config = dict(
    d_model=512,
    vocab_size=19640,
    norm='layernorm',
    norm_eps=1e-05,
    positions='learned',
    bias='none',
    extras=['capped logits'],
    lr_mult_up=0.618,
    grad_clip=2.0,
    warmup_steps=268,
    schedule='cos',
    seq_len=1024,
    doc_mask=True,
)
MLP neurons of a small language model. Each row is named by its layer, matrix (up: input weights) and neuron, and shows model dimensions 96-223. Each number is 50 + 10 x the weight over its row's rms, rounded and kept within 0 to 99.
After each neuron's rows, "fires on" lists the tokens most often at its 100 highest values on Wikipedia text that the model never trained on.

L2.up770:42 60 31 36 73 45 48 56 43 54 41 50 43 48 43 35 46 34 50 61 52 47 50 48 66 25 47 52 62 52 39 43 52 77 38 39 42 37 35 51 48 50 59 51 52 61 63 47 45 51 34 53 63 58 65 46 28 44 57 55 52 54 45 44 51 39 56 54 44 56 44 48 44 50 47 55 62 37 35 51 63 41 51 50 64 50 40 32 73 53 61 45 43 51 59 52 52 66 65 30 63 65 51 57 50 52 51 79 60 77 35 51 58 58 53 52 51 42 42 55 53 37 46 53 55 67 50 43
fires on: "ac", "NA", "013", "998", "lic"

L2.up153:48 47 47 48 57 43 47 40 39 49 38 45 46 54 50 62 59 41 50 41 44 51 56 46 58 39 66 51 43 59 48 47 35 53 58 42 56 44 37 78 65 34 46 58 40 40 50 45 56 45 35 53 47 43 57 39 54 54 37 48 48 52 44 50 62 62 54 50 55 59 47 47 86 32 56 58 64 70 51 48 58 38 55 58 42 64 51 49 45 57 55 43 45 49 50 54 53 60 40 53 60 51 53 50 31 59 53 48 68 61 48 50 59 57 38 44 58 67 55 49 61 50 51 48 54 47 67 36
fires on: "\n\n", "\n", " as"

L6.up956:38 53 58 36 50 54 53 48 49 53 37 70 49 44 47 43 49 39 45 56 33 45 65 63 59 57 45 66 63 58 46 27 63 54 49 71 56 51 27 46 48 49 63 63 56 55 51 67 48 30 50 60 54 47 45 51 34 65 53 52 44 54 50 48 51 51 39 59 57 49 40 66 54 57 64 53 54 41 63 46 27 58 54 59 59 46 52 54 59 47 46 53 57 48 45 60 55 48 41 47 41 27 49 59 31 56 47 65 44 34 46 46 48 49 58 46 33 63 31 40 29 64 44 60 64 46 41 81
fires on: "- H", ":", " h", "H", ": H", " | H"

L2.up1705:53 44 46 43 50 43 55 35 54 54 38 32 31 47 69 46 43 61 40 66 40 47 62 59 53 40 54 53 51 69 64 39 14 52 50 58 57 63 48 48 62 56 60 39 49 50 56 39 60 46 39 62 42 26 46 43 38 40 28 63 41 36 56 56 69 60 68 53 54 45 46 50 36 67 37 46 48 45 65 20 72 45 56 54 50 38 68 60 41 68 35 48 59 44 44 38 41 52 48 39 52 52 58 63 62 62 47 48 49 41 30 51 44 51 53 61 41 39 46 36 48 45 54 59 42 58 57 69
fires on: "\n\n"

L2.up179:28 38 41 65 57 52 33 30 57 52 60 47 31 60 51 58 40 76 32 45 45 46 38 37 43 41 53 45 57 34 41 53 57 64 39 44 45 53 60 36 58 58 46 65 57 45 47 49 52 48 54 63 58 40 50 55 55 45 48 52 65 37 32 55 70 52 36 45 39 52 54 57 62 62 49 58 46 31 55 56 67 65 47 49 59 57 48 43 52 51 54 61 47 59 28 55 65 55 57 60 59 49 50 59 38 60 61 49 49 47 48 53 46 58 57 63 48 33 37 50 45 34 53 61 54 43 56 61
fires on: " there", " This", ", this", " | N", " an", ", it"

L6.up617:50 56 54 55 33 49 42 50 41 61 43 61 45 61 64 58 63 31 58 37 69 66 66 61 43 45 51 55 41 36 60 31 41 61 31 46 54 52 47 50 45 46 52 46 59 58 47 47 44 52 51 63 31 42 54 66 45 48 55 42 45 48 61 46 48 38 64 53 47 38 57 56 63 44 43 53 44 51 57 46 42 39 61 55 50 51 40 48 51 58 60 57 67 50 36 52 58 47 61 39 47 44 37 52 29 62 67 44 56 39 51 57 45 62 45 32 54 41 23 44 58 43 64 47 38 50 50 47
fires on: " an", " of M", " did not", "ing an", " in M", " in an"

L6.up1122:47 42 49 46 42 56 44 55 47 60 52 34 59 72 64 47 54 36 49 53 48 63 52 76 47 36 51 32 58 58 47 41 42 57 39 62 38 52 61 50 69 37 51 32 37 48 51 49 60 43 48 45 72 56 44 53 53 30 59 45 46 27 42 54 58 62 37 63 39 48 55 56 69 57 53 44 60 65 51 42 42 50 48 64 50 68 60 61 57 58 40 62 56 50 49 33 42 46 56 46 41 58 45 41 33 56 55 42 63 48 54 60 56 71 54 43 47 48 36 44 48 49 45 45 46 51 63 45
fires on: " an", "ing an", " as an", "ed an", "An"

L2.up654:48 49 53 54 43 63 51 50 47 60 62 51 39 64 46 64 61 58 47 67 48 57 51 32 71 42 46 69 59 60 39 43 33 49 31 55 43 39 54 36 63 67 44 50 58 65 57 66 45 60 34 39 49 55 51 50 23 52 40 34 48 55 58 69 70 35 62 45 53 64 53 57 59 63 49 54 53 35 38 43 54 36 58 55 38 61 66 50 50 48 60 45 56 51 61 56 60 66 38 49 39 47 46 59 59 51 69 50 62 32 65 44 30 66 46 54 43 55 52 50 46 52 61 57 48 45 42 53
fires on: " P", " S", " M", "1"

L2.up1717:50 45 48 55 46 38 49 48 61 46 34 43 51 48 63 43 53 48 58 54 62 36 55 34 73 45 44 53 35 54 62 56 45 64 66 50 51 38 42 51 52 44 38 61 34 56 44 50 47 44 30 55 43 37 39 46 49 40 51 38 53 43 55 48 51 57 47 37 67 51 35 47 34 46 40 48 44 59 61 46 52 63 59 52 43 50 61 53 53 65 44 52 64 56 48 60 59 60 45 45 63 49 50 40 67 45 61 44 60 50 50 35 42 46 56 51 53 64 57 36 57 44 54 42 59 54 66 53
fires on: "\n\n", " '", " Road", ", \"", "teen", " Street"

L6.up1102:56 52 36 53 49 43 53 48 42 32 42 44 57 53 44 42 62 47 45 52 62 62 49 51 64 47 44 43 40 50 36 53 53 43 63 56 36 60 55 32 57 45 56 39 51 32 55 44 61 37 48 52 42 34 57 54 35 49 40 43 46 44 54 50 60 45 70 51 58 50 67 62 56 55 57 42 60 56 55 37 35 58 52 58 40 45 52 36 67 67 27 67 54 55 48 45 57 44 47 47 66 69 37 65 45 55 50 52 63 73 44 44 44 57 62 55 35 68 50 34 34 60 62 33 59 53 50 50
fires on: " and", " &", " or", "s and", " of", "s of"

L6.up432:45 64 41 20 52 49 56 59 37 32 36 28 42 58 72 60 59 54 47 51 50 66 38 37 55 49 52 40 54 52 38 58 47 44 65 50 33 50 55 51 51 50 59 49 49 47 55 44 45 46 38 54 54 44 53 73 39 49 58 48 42 48 43 54 63 47 55 54 56 57 73 45 51 49 43 41 48 59 50 48 63 48 55 66 38 61 51 54 47 62 37 40 49 43 60 77 58 43 48 38 49 60 56 57 39 46 71 68 44 52 57 39 62 68 46 36 61 71 44 51 52 63 61 29 37 52 46 59
fires on: " and", " or", "s and", " &"

L6.up1503:37 55 62 37 63 49 43 41 63 60 47 36 33 49 68 37 66 48 52 39 43 50 45 37 45 50 46 60 46 58 38 43 56 52 39 60 49 58 50 67 49 53 71 38 51 62 58 52 53 61 43 50 51 44 64 48 55 43 40 38 33 24 38 52 42 60 62 54 64 50 34 63 46 49 45 57 62 38 42 52 71 49 50 77 33 56 50 47 58 56 44 67 43 39 60 41 54 45 59 54 55 47 40 61 37 37 48 40 57 62 54 33 45 52 42 58 37 40 48 61 43 36 49 51 40 69 54 56
fires on: "\n\n", " He", " They", " is", " It is", " also"

L6.up1722:56 66 39 37 60 62 47 55 68 53 41 41 40 60 57 46 50 76 38 40 61 49 59 49 48 44 40 49 49 58 53 45 47 55 55 54 49 47 37 39 51 48 62 44 65 81 62 52 58 50 48 64 50 42 44 66 59 47 35 62 55 46 30 54 62 74 75 45 35 50 65 67 52 45 49 48 46 49 59 57 66 40 60 55 53 60 25 53 51 52 48 47 48 51 57 60 49 49 49 40 64 33 43 50 45 56 42 67 69 56 49 65 54 51 63 46 44 54 40 54 37 48 52 39 48 67 68 51
fires on: "\n", "\n\n"

L6.up1774:41 65 50 39 62 38 53 68 40 38 33 59 34 65 66 44 42 56 55 44 62 61 60 55 56 42 35 47 58 56 49 39 31 64 57 34 29 32 69 29 67 54 57 52 54 48 56 58 46 44 49 69 58 47 45 57 41 35 45 53 55 62 47 58 63 59 46 45 46 60 52 49 52 54 55 44 43 62 59 50 45 54 64 28 43 44 42 42 57 35 68 40 45 62 40 57 63 57 43 29 46 45 51 45 59 51 53 62 45 48 62 41 52 55 41 50 51 55 47 29 54 57 46 71 40 59 64 55
fires on: "2", "1", "ve"

L2.up1836:53 66 53 42 70 55 43 44 29 53 50 49 36 37 53 66 55 74 49 55 61 57 50 38 76 41 38 62 50 62 33 46 52 50 57 57 33 61 57 44 49 50 48 53 53 52 45 48 51 51 34 25 46 49 63 59 54 54 53 50 54 40 63 47 74 40 45 69 46 54 39 63 63 46 54 43 45 56 42 51 53 56 68 53 35 57 58 53 55 45 51 50 48 48 46 25 39 50 57 38 36 50 31 41 61 61 41 40 33 57 62 61 49 62 55 55 48 40 49 63 37 53 41 46 47 69 50 59
fires on: "P", " July ", "S", " P", " S"

L6.up1824:40 47 42 52 60 55 49 46 51 66 46 49 41 54 61 58 53 58 50 54 54 55 49 46 60 50 28 45 46 64 66 62 62 56 53 63 51 47 49 55 44 43 36 60 64 52 48 43 51 53 50 47 46 43 49 53 48 49 58 38 50 52 42 43 50 29 69 49 49 43 56 46 47 60 56 63 48 41 56 53 51 59 55 59 50 46 54 38 54 45 61 41 59 42 48 38 48 38 55 62 46 47 50 53 46 67 43 49 51 59 39 59 35 58 61 51 53 31 55 59 57 52 50 50 36 52 48 37
fires on: " (", " |", "or"

L2.up355:45 56 28 36 47 39 45 54 64 48 37 40 59 51 71 58 26 55 53 35 50 56 64 50 70 30 29 61 59 42 20 46 29 50 38 48 61 57 47 64 60 37 51 48 48 46 57 32 56 48 47 43 51 33 63 55 58 26 61 61 59 28 21 40 38 49 44 59 55 54 81 56 58 50 56 70 48 41 34 57 48 46 52 47 52 67 41 47 35 55 46 65 48 49 60 37 51 38 46 45 48 54 52 54 44 27 61 59 50 63 52 42 36 51 46 45 48 40 47 43 59 77 45 54 62 53 65 49
fires on: "ap", "31", " open", "| No.", "| Pos | Team", " anth"

L2.up36:38 41 46 36 59 38 55 34 48 55 41 53 18 46 47 60 49 56 69 56 39 58 53 57 43 42 50 44 49 58 54 48 30 57 63 60 61 57 49 60 63 51 56 57 51 25 53 46 36 51 53 46 35 36 40 53 43 66 53 59 32 41 58 46 76 40 43 50 58 61 42 48 44 47 52 51 39 38 50 36 61 44 74 47 55 53 52 49 35 53 55 46 47 61 34 54 48 51 45 46 65 41 52 49 48 64 50 70 53 32 63 51 44 44 59 55 49 46 54 59 32 42 71 58 46 53 58 53
fires on: "\n", "\n\n", " United States"

L2.up1714:40 39 57 49 41 47 53 30 50 49 35 51 48 62 65 54 51 49 59 36 52 46 49 39 50 27 46 54 47 56 42 55 14 62 43 54 57 52 54 53 59 73 35 63 56 35 49 44 41 50 47 50 58 50 38 40 56 54 44 43 35 43 60 58 70 54 61 41 58 37 42 30 53 63 41 57 55 47 56 46 35 37 62 55 44 41 51 54 48 52 42 47 57 38 42 77 37 44 35 61 57 37 41 50 44 63 65 56 39 50 40 52 55 53 54 50 53 48 60 53 50 60 71 60 66 61 56 40
fires on: "\n", "\n\n", ": A", "- G", ": R", ": K"

L2.up1198:65 46 60 30 54 51 55 54 64 61 48 39 26 55 54 66 49 44 47 54 66 47 50 57 48 47 44 54 38 46 52 54 63 48 40 52 47 54 41 58 69 45 59 42 74 45 42 44 52 42 38 62 53 61 53 69 50 29 61 50 47 49 71 44 60 69 52 65 62 64 66 62 69 47 60 50 48 52 46 33 54 68 48 60 62 41 48 46 42 59 59 55 53 65 59 52 59 51 44 46 41 58 55 59 61 43 60 62 68 57 44 59 34 51 40 54 32 52 45 35 40 50 61 70 48 54 46 40
fires on: " or", "if", "| Party", " than"

L6.up640:40 58 50 51 70 47 42 47 38 55 52 39 62 35 66 49 58 59 63 41 60 55 63 57 37 53 26 32 56 46 35 53 38 57 40 53 53 48 47 37 61 44 56 60 44 55 74 50 48 46 50 46 64 41 60 49 37 29 45 31 41 50 53 39 55 51 49 49 53 51 44 50 54 56 65 46 35 69 48 34 60 43 48 59 68 47 45 44 46 42 70 57 50 56 29 41 47 50 26 40 55 45 61 62 41 64 51 42 51 56 56 33 52 56 41 45 48 42 30 35 47 48 58 41 46 35 70 54
fires on: "2", "1"

L2.up1697:41 39 54 59 68 28 39 30 53 40 42 51 46 49 50 57 57 45 51 44 64 53 59 63 46 35 52 65 62 51 40 58 32 49 42 45 45 47 65 51 53 60 45 54 45 39 53 50 50 47 39 61 42 24 73 54 49 40 46 30 50 37 36 46 67 48 49 38 53 64 44 55 41 49 32 62 46 42 58 52 74 51 77 54 39 48 68 35 64 56 47 58 58 62 56 48 53 47 55 46 51 43 48 57 26 56 51 65 64 41 34 51 52 58 46 44 49 44 69 49 57 44 60 58 47 44 57 65
fires on: "\n", "\n\n"

L2.up1062:39 52 46 53 58 40 52 60 52 43 39 58 64 49 59 53 58 45 32 72 44 59 45 49 62 34 28 53 58 39 35 53 42 59 41 51 59 46 36 48 34 58 55 38 54 64 76 51 57 47 56 58 48 38 46 45 34 49 52 47 63 60 40 59 64 52 57 45 51 45 39 59 49 58 43 46 40 56 68 45 33 47 63 48 42 56 51 57 30 62 57 38 47 38 68 55 45 67 52 59 56 63 59 53 64 43 46 25 72 43 53 40 63 40 57 41 30 58 45 68 55 48 43 52 56 48 50 55
fires on: " and", " to", "y", "ifer", "ing"

L2.up1473:39 56 56 43 43 45 39 50 45 39 49 37 61 40 56 53 56 41 81 52 56 45 46 57 46 51 50 39 42 45 55 61 45 46 44 50 51 59 57 33 58 53 48 39 38 50 60 54 37 36 30 48 48 57 49 49 66 51 56 52 51 58 59 46 34 48 46 41 60 46 37 58 53 46 55 51 59 61 74 39 55 63 71 63 42 48 46 67 57 49 34 61 56 45 46 23 45 53 54 32 44 50 47 52 45 53 65 43 56 45 53 57 30 69 38 50 30 50 30 60 44 64 51 49 47 41 56 41
fires on: " first", " final", " last", "ier"

L2.up885:46 58 36 62 64 53 45 64 46 69 50 44 41 66 63 40 47 52 69 39 40 43 63 69 42 40 32 56 67 40 33 40 61 59 38 61 53 42 50 49 65 46 38 51 35 56 49 49 48 53 53 40 35 59 52 48 32 32 30 51 59 46 53 46 61 40 40 51 55 49 58 56 59 43 46 60 47 52 50 42 63 32 46 65 56 43 57 38 53 59 41 57 60 73 46 44 55 50 41 22 45 58 57 53 59 50 55 59 62 65 51 42 33 65 35 53 43 54 39 72 55 50 60 70 44 58 76 48
fires on: "et", "2", " In the", "ane", " Met"

L6.up1656:44 61 43 36 41 38 48 39 48 57 31 33 41 63 67 54 51 53 42 44 44 49 56 36 45 42 40 63 46 57 46 52 55 64 49 55 58 55 49 52 62 37 51 54 62 58 67 49 55 55 53 47 65 57 63 52 49 46 38 49 61 49 57 74 61 55 63 35 38 54 39 86 36 49 57 52 51 52 42 37 54 31 67 58 44 80 67 63 69 51 46 68 50 52 77 44 47 70 62 27 57 60 43 65 41 52 50 66 46 39 50 64 42 50 49 55 41 44 63 62 45 56 47 61 45 46 49 58
fires on: "\n", "\n\n", "===", " ===", "=="

L6.up1529:31 66 48 41 47 49 54 38 51 41 38 47 48 63 61 42 54 44 58 37 60 52 67 54 50 43 58 60 45 44 57 55 48 44 53 64 44 55 60 43 56 48 47 64 48 48 56 60 47 55 53 36 44 38 58 52 51 55 56 48 65 43 44 45 53 58 62 48 54 39 40 67 39 57 52 52 55 71 51 48 50 67 46 63 40 62 43 56 52 42 66 60 40 56 64 58 50 44 54 30 49 59 46 48 45 41 43 58 58 43 63 37 50 55 70 47 50 57 66 44 68 53 56 53 73 48 46 46
fires on: "\n\n", ",", "-", "\n"

L2.up1072:60 46 70 45 49 52 55 61 59 44 42 59 49 58 51 46 37 52 50 44 69 44 52 37 63 62 45 57 52 42 48 56 52 46 65 32 35 48 45 47 49 45 42 44 45 38 58 70 41 62 57 40 57 47 48 57 44 31 36 55 48 26 58 46 56 34 48 50 54 63 75 64 48 61 44 31 44 62 44 49 59 50 50 40 46 42 48 43 53 47 53 63 56 36 45 47 69 58 63 33 43 69 51 55 48 53 56 46 44 59 59 68 36 72 45 42 38 55 56 47 44 57 73 44 47 38 49 50
fires on: " un", " Un", " most", " more", " chief", " less"

L2.up306:46 54 53 51 38 64 63 31 36 50 48 21 39 63 45 66 66 49 67 61 44 46 62 68 42 54 48 46 52 55 34 47 35 56 52 55 24 55 50 43 44 48 78 65 33 45 56 52 59 44 37 46 57 57 78 52 34 41 52 45 33 40 49 60 61 55 52 63 53 39 38 59 40 54 53 49 64 54 47 42 53 65 64 52 45 65 40 62 58 53 46 61 54 55 53 59 55 56 49 57 53 50 67 59 58 50 57 44 50 65 36 42 44 43 54 56 52 51 36 30 41 53 53 58 52 54 42 53
fires on: " B", " b", " M", ": B", " | M", ": M"

L2.up919:51 40 44 33 34 66 35 42 65 58 46 38 52 58 57 51 69 58 50 46 48 58 35 48 52 45 48 61 55 35 47 36 42 53 37 37 52 42 40 51 65 62 67 50 22 44 70 64 53 40 45 63 35 71 48 57 48 41 49 53 32 53 69 54 49 54 34 59 61 43 81 57 60 40 33 47 48 58 58 46 49 41 51 46 37 51 69 60 62 59 44 67 46 47 50 52 62 65 50 54 25 45 43 54 22 36 47 67 54 34 53 53 56 58 32 56 41 35 57 44 61 45 70 53 43 54 38 60
fires on: " also", " later", " either", " rather than"

L6.up1331:33 56 51 50 52 63 55 49 59 54 57 36 49 49 52 54 61 57 50 58 55 51 47 72 45 42 20 43 54 53 40 45 45 48 62 45 40 33 60 31 61 55 40 47 61 55 62 37 67 42 63 60 35 50 40 60 44 32 59 69 49 47 53 66 65 44 54 56 49 39 45 51 45 41 49 42 68 64 54 53 43 39 56 59 42 44 54 56 45 53 62 63 40 46 46 51 51 70 54 65 34 60 53 46 45 49 54 46 48 69 55 48 46 65 39 52 36 59 27 54 50 42 45 46 53 40 47 62
fires on: " and", " to", " in", " or"

L6.up1864:55 51 51 65 57 54 53 40 45 43 50 61 59 48 49 51 70 51 63 50 46 58 46 61 46 56 48 31 53 50 38 40 58 56 55 77 54 57 53 45 60 46 53 39 52 43 44 63 47 59 42 42 41 64 61 69 36 45 70 59 35 39 59 51 52 56 72 32 46 42 32 69 57 45 49 52 66 62 44 40 28 37 49 37 56 38 45 40 53 47 42 73 42 33 61 59 56 46 59 63 52 55 40 45 38 52 60 64 43 55 71 53 38 58 55 44 19 56 51 40 51 33 40 35 75 45 45 64
fires on: " to", " able to", " in", " to s", " to f", " unable to"

L2.up552:72 52 46 30 52 44 54 30 47 62 46 35 41 52 51 29 41 40 58 36 61 45 61 66 29 49 50 47 60 55 35 43 41 42 47 51 41 47 52 60 50 32 45 53 36 49 54 63 55 51 56 40 47 32 35 55 42 55 55 39 47 54 47 39 53 53 48 64 34 43 38 53 40 54 26 43 57 38 62 40 61 67 60 54 46 45 58 41 41 60 41 53 41 44 54 49 58 52 43 52 49 51 46 47 46 48 43 58 41 36 49 36 35 44 38 45 61 46 41 50 52 72 54 59 41 53 50 59
fires on: " go", " well", " just", " then", " and then", " run"

L2.up1958:52 49 57 54 48 45 46 59 50 53 43 42 54 35 62 45 47 37 43 53 46 46 57 41 38 50 34 66 53 45 44 47 53 56 30 67 59 54 25 62 56 55 55 57 54 30 42 55 59 44 27 42 64 54 57 46 42 50 55 53 31 52 40 57 61 51 50 45 78 54 64 62 55 53 50 60 58 46 66 64 64 38 61 68 52 62 64 44 34 39 58 50 57 55 69 46 34 59 40 46 50 48 30 36 39 41 52 52 29 55 37 47 53 38 54 47 46 59 34 58 56 65 55 67 51 48 50 62
fires on: "H", "- H", " H", ": H", " (H", "a H"

L6.up227:41 34 45 45 48 62 26 58 39 57 49 46 61 55 63 44 53 44 43 60 71 64 52 50 57 45 67 50 39 40 53 56 46 55 31 52 56 52 59 33 41 49 50 38 56 36 66 56 47 37 40 36 26 47 48 69 53 49 47 44 35 59 50 50 51 59 66 55 53 60 71 53 66 50 53 51 31 44 41 42 52 53 53 55 36 44 56 38 65 55 48 47 40 47 48 50 33 56 59 57 56 54 34 63 32 48 48 54 38 51 73 46 33 52 67 56 65 41 54 45 41 40 68 62 62 53 64 42
fires on: " or", " and", " on", "ail", " &"

L2.up356:68 56 49 60 59 44 51 43 68 55 45 27 32 41 64 57 47 56 49 37 64 47 63 57 55 61 45 60 57 68 50 55 40 63 56 62 56 27 58 59 55 32 38 44 45 55 52 44 60 46 44 60 35 38 60 40 35 47 69 61 47 49 62 57 53 72 60 66 54 59 44 44 48 49 47 71 47 55 51 48 57 52 61 47 49 67 48 50 37 65 48 60 54 39 57 52 50 52 48 44 37 56 43 46 35 65 61 51 61 52 45 42 61 35 67 47 40 44 50 38 46 46 50 48 48 65 55 64
fires on: "\n", "\n\n"

L2.up1960:53 53 63 44 54 69 42 38 41 66 54 61 52 48 61 50 54 41 40 47 56 50 50 39 63 48 48 58 43 52 40 39 33 39 33 40 33 58 51 58 57 39 58 44 59 45 49 40 34 63 48 50 60 42 41 49 42 33 58 58 48 24 36 62 37 42 47 46 52 73 50 30 48 54 56 64 44 52 55 57 57 55 62 61 35 32 37 45 39 40 57 46 47 36 54 42 61 56 54 41 41 61 41 55 58 42 46 49 64 58 44 64 37 43 56 42 50 41 52 65 46 61 55 45 35 58 60 42
fires on: " more", " most", " minimum", " total", "n't", "ome"

L2.up1511:62 60 55 42 48 39 33 51 35 41 35 45 41 55 59 64 38 56 49 40 51 52 46 62 59 61 53 61 48 53 52 61 37 50 61 59 54 64 46 41 59 45 72 35 59 59 46 52 51 56 52 56 59 41 52 72 49 39 44 61 57 61 53 59 56 51 59 56 48 40 67 66 33 47 42 60 51 53 53 51 55 68 51 72 65 53 47 58 58 51 45 52 33 42 53 41 61 57 64 46 50 56 63 56 45 62 54 47 62 56 56 45 25 53 35 64 29 52 29 59 54 67 49 60 49 51 50 56
fires on: " next", " first", " early", " last", " year", " period"

L6.up1362:47 49 57 42 59 47 53 43 54 52 39 60 41 48 40 44 56 39 48 59 61 35 38 61 61 55 49 42 57 73 46 36 41 44 37 65 51 40 46 55 45 35 66 37 58 46 63 54 56 47 54 55 52 44 42 56 38 43 39 51 39 53 59 68 62 43 59 44 38 48 41 51 62 63 45 56 56 37 36 38 46 62 47 39 40 45 53 73 59 39 44 34 54 48 75 34 74 49 72 42 39 44 62 67 54 67 51 71 53 41 76 53 49 43 51 54 40 42 59 44 43 38 38 43 44 50 56 63
fires on: "p", "e", "l", "r", "m", "v"

L2.up1847:53 57 27 52 49 35 29 54 54 51 48 27 46 76 49 60 52 39 47 51 53 75 64 57 39 55 45 45 66 34 42 52 52 66 40 64 57 26 62 36 57 44 48 48 54 50 46 55 50 59 57 40 35 57 63 46 42 50 64 48 45 41 53 48 60 58 43 47 52 57 48 46 75 63 58 49 50 39 45 46 56 34 48 73 61 52 44 44 67 65 46 56 28 53 63 46 56 44 50 35 55 29 42 43 56 49 44 40 67 75 50 37 47 47 50 60 66 53 46 58 44 41 54 46 51 46 48 47
fires on: " an", " of an", " An", " for an"

L6.up1969:46 43 31 49 63 47 63 44 43 59 52 58 33 65 57 47 59 27 56 52 44 58 61 48 46 51 51 50 26 55 45 44 55 36 53 44 38 45 42 52 41 37 36 45 50 47 42 34 46 51 41 39 65 42 66 63 43 53 52 60 20 41 51 64 38 56 57 51 45 35 31 54 49 69 53 58 44 56 51 69 40 63 48 55 44 50 64 63 69 66 50 46 53 37 55 39 49 57 50 36 66 40 56 64 37 55 57 60 61 53 38 50 30 56 58 61 41 45 44 41 39 54 51 42 52 41 64 53
fires on: " | ", ".", "; ", "ge", "8", "ut"

L2.up198:61 58 59 62 41 36 49 45 54 50 50 27 44 45 48 40 48 58 64 53 51 29 48 45 58 46 52 56 48 61 58 56 32 54 63 43 48 41 63 35 67 37 52 50 58 34 56 39 61 53 42 51 40 55 53 59 28 58 77 43 52 46 44 42 62 62 59 36 60 64 34 67 53 58 43 50 57 50 49 41 55 62 44 61 46 45 68 57 37 39 42 52 44 47 30 62 49 59 39 48 68 53 40 58 41 69 46 58 57 57 47 63 38 55 41 55 42 44 44 55 53 31 57 46 59 70 34 60
fires on: ", \"", "\n\n", " W.", "les", "- \"", " E."

L2.up1570:43 41 32 47 51 56 54 55 49 50 56 39 40 64 50 50 33 65 43 61 63 45 44 48 59 65 54 38 36 56 43 47 63 62 53 56 36 57 57 48 51 49 54 69 35 45 64 48 52 54 45 46 41 45 47 47 40 50 80 42 61 45 61 63 59 43 52 70 70 48 55 58 44 55 48 46 57 61 74 38 63 34 47 45 44 59 53 39 37 61 44 47 63 55 60 55 29 41 52 41 44 42 48 61 51 55 69 39 47 57 42 65 35 60 35 39 48 29 39 70 41 62 72 62 54 49 41 32
fires on: "ard", "ory", "arn", " ISBN "

L2.up47:42 48 61 62 43 61 39 53 42 54 37 48 42 59 53 49 53 43 31 49 70 40 48 54 58 56 47 46 39 42 60 50 42 56 38 50 48 64 47 62 55 36 60 40 36 33 58 45 39 62 42 67 50 42 54 53 50 58 55 60 47 46 54 64 53 48 37 49 55 34 71 46 47 52 25 40 64 71 43 36 64 61 51 59 48 62 55 48 47 53 45 63 39 39 49 59 38 55 52 35 41 50 43 40 31 53 64 61 30 40 72 54 59 52 22 65 41 71 44 55 56 59 45 52 55 48 55 49
fires on: " season", " squad", " foot", " head", "ep", " vote"

L6.up870:64 50 33 54 76 32 35 45 36 59 48 40 53 61 57 54 68 60 50 64 53 40 45 54 44 59 56 41 31 52 63 59 51 47 54 55 45 39 34 55 63 40 47 49 58 44 53 58 23 73 51 40 54 46 47 54 57 50 54 69 66 29 52 30 39 64 51 64 50 50 45 51 59 46 47 61 54 47 65 48 38 38 65 54 61 55 60 49 58 45 51 60 43 42 72 42 35 71 46 39 60 38 45 45 42 51 51 49 48 58 56 58 54 53 45 34 33 40 66 63 51 48 37 44 52 75 39 60
fires on: " | ", "on", "ind", "; ", "o"

L2.up494:51 61 63 56 56 44 27 36 43 59 52 66 48 49 56 33 38 64 41 46 51 31 63 51 43 55 47 63 49 48 54 40 47 58 50 30 49 45 50 48 70 50 51 42 53 50 46 69 45 55 44 52 38 31 54 40 29 44 62 44 53 43 43 35 48 52 55 52 47 50 47 39 77 54 57 76 49 38 62 43 52 56 55 48 51 82 43 61 52 66 49 49 44 55 42 42 45 60 55 49 42 52 51 59 45 70 46 66 68 65 52 50 32 39 44 49 63 35 49 60 46 41 70 49 51 51 41 49
fires on: " The", " This", " this", "vin", " an", "com"

L6.up1417:38 55 45 54 62 33 46 42 53 59 54 45 50 44 63 64 53 36 43 30 39 41 41 54 47 71 47 31 36 51 50 49 52 54 50 59 53 36 43 49 37 47 51 32 62 51 40 52 39 50 55 29 37 58 56 59 45 24 72 41 42 50 66 51 53 41 41 43 48 37 53 46 50 50 39 74 43 56 41 59 38 74 46 42 44 49 58 68 57 43 42 39 57 42 66 35 62 61 67 43 51 43 45 68 54 49 44 37 65 43 59 25 55 48 45 66 39 38 40 47 41 69 51 49 38 47 34 39
fires on: "; ", "0", " | ", " |", "e", "v"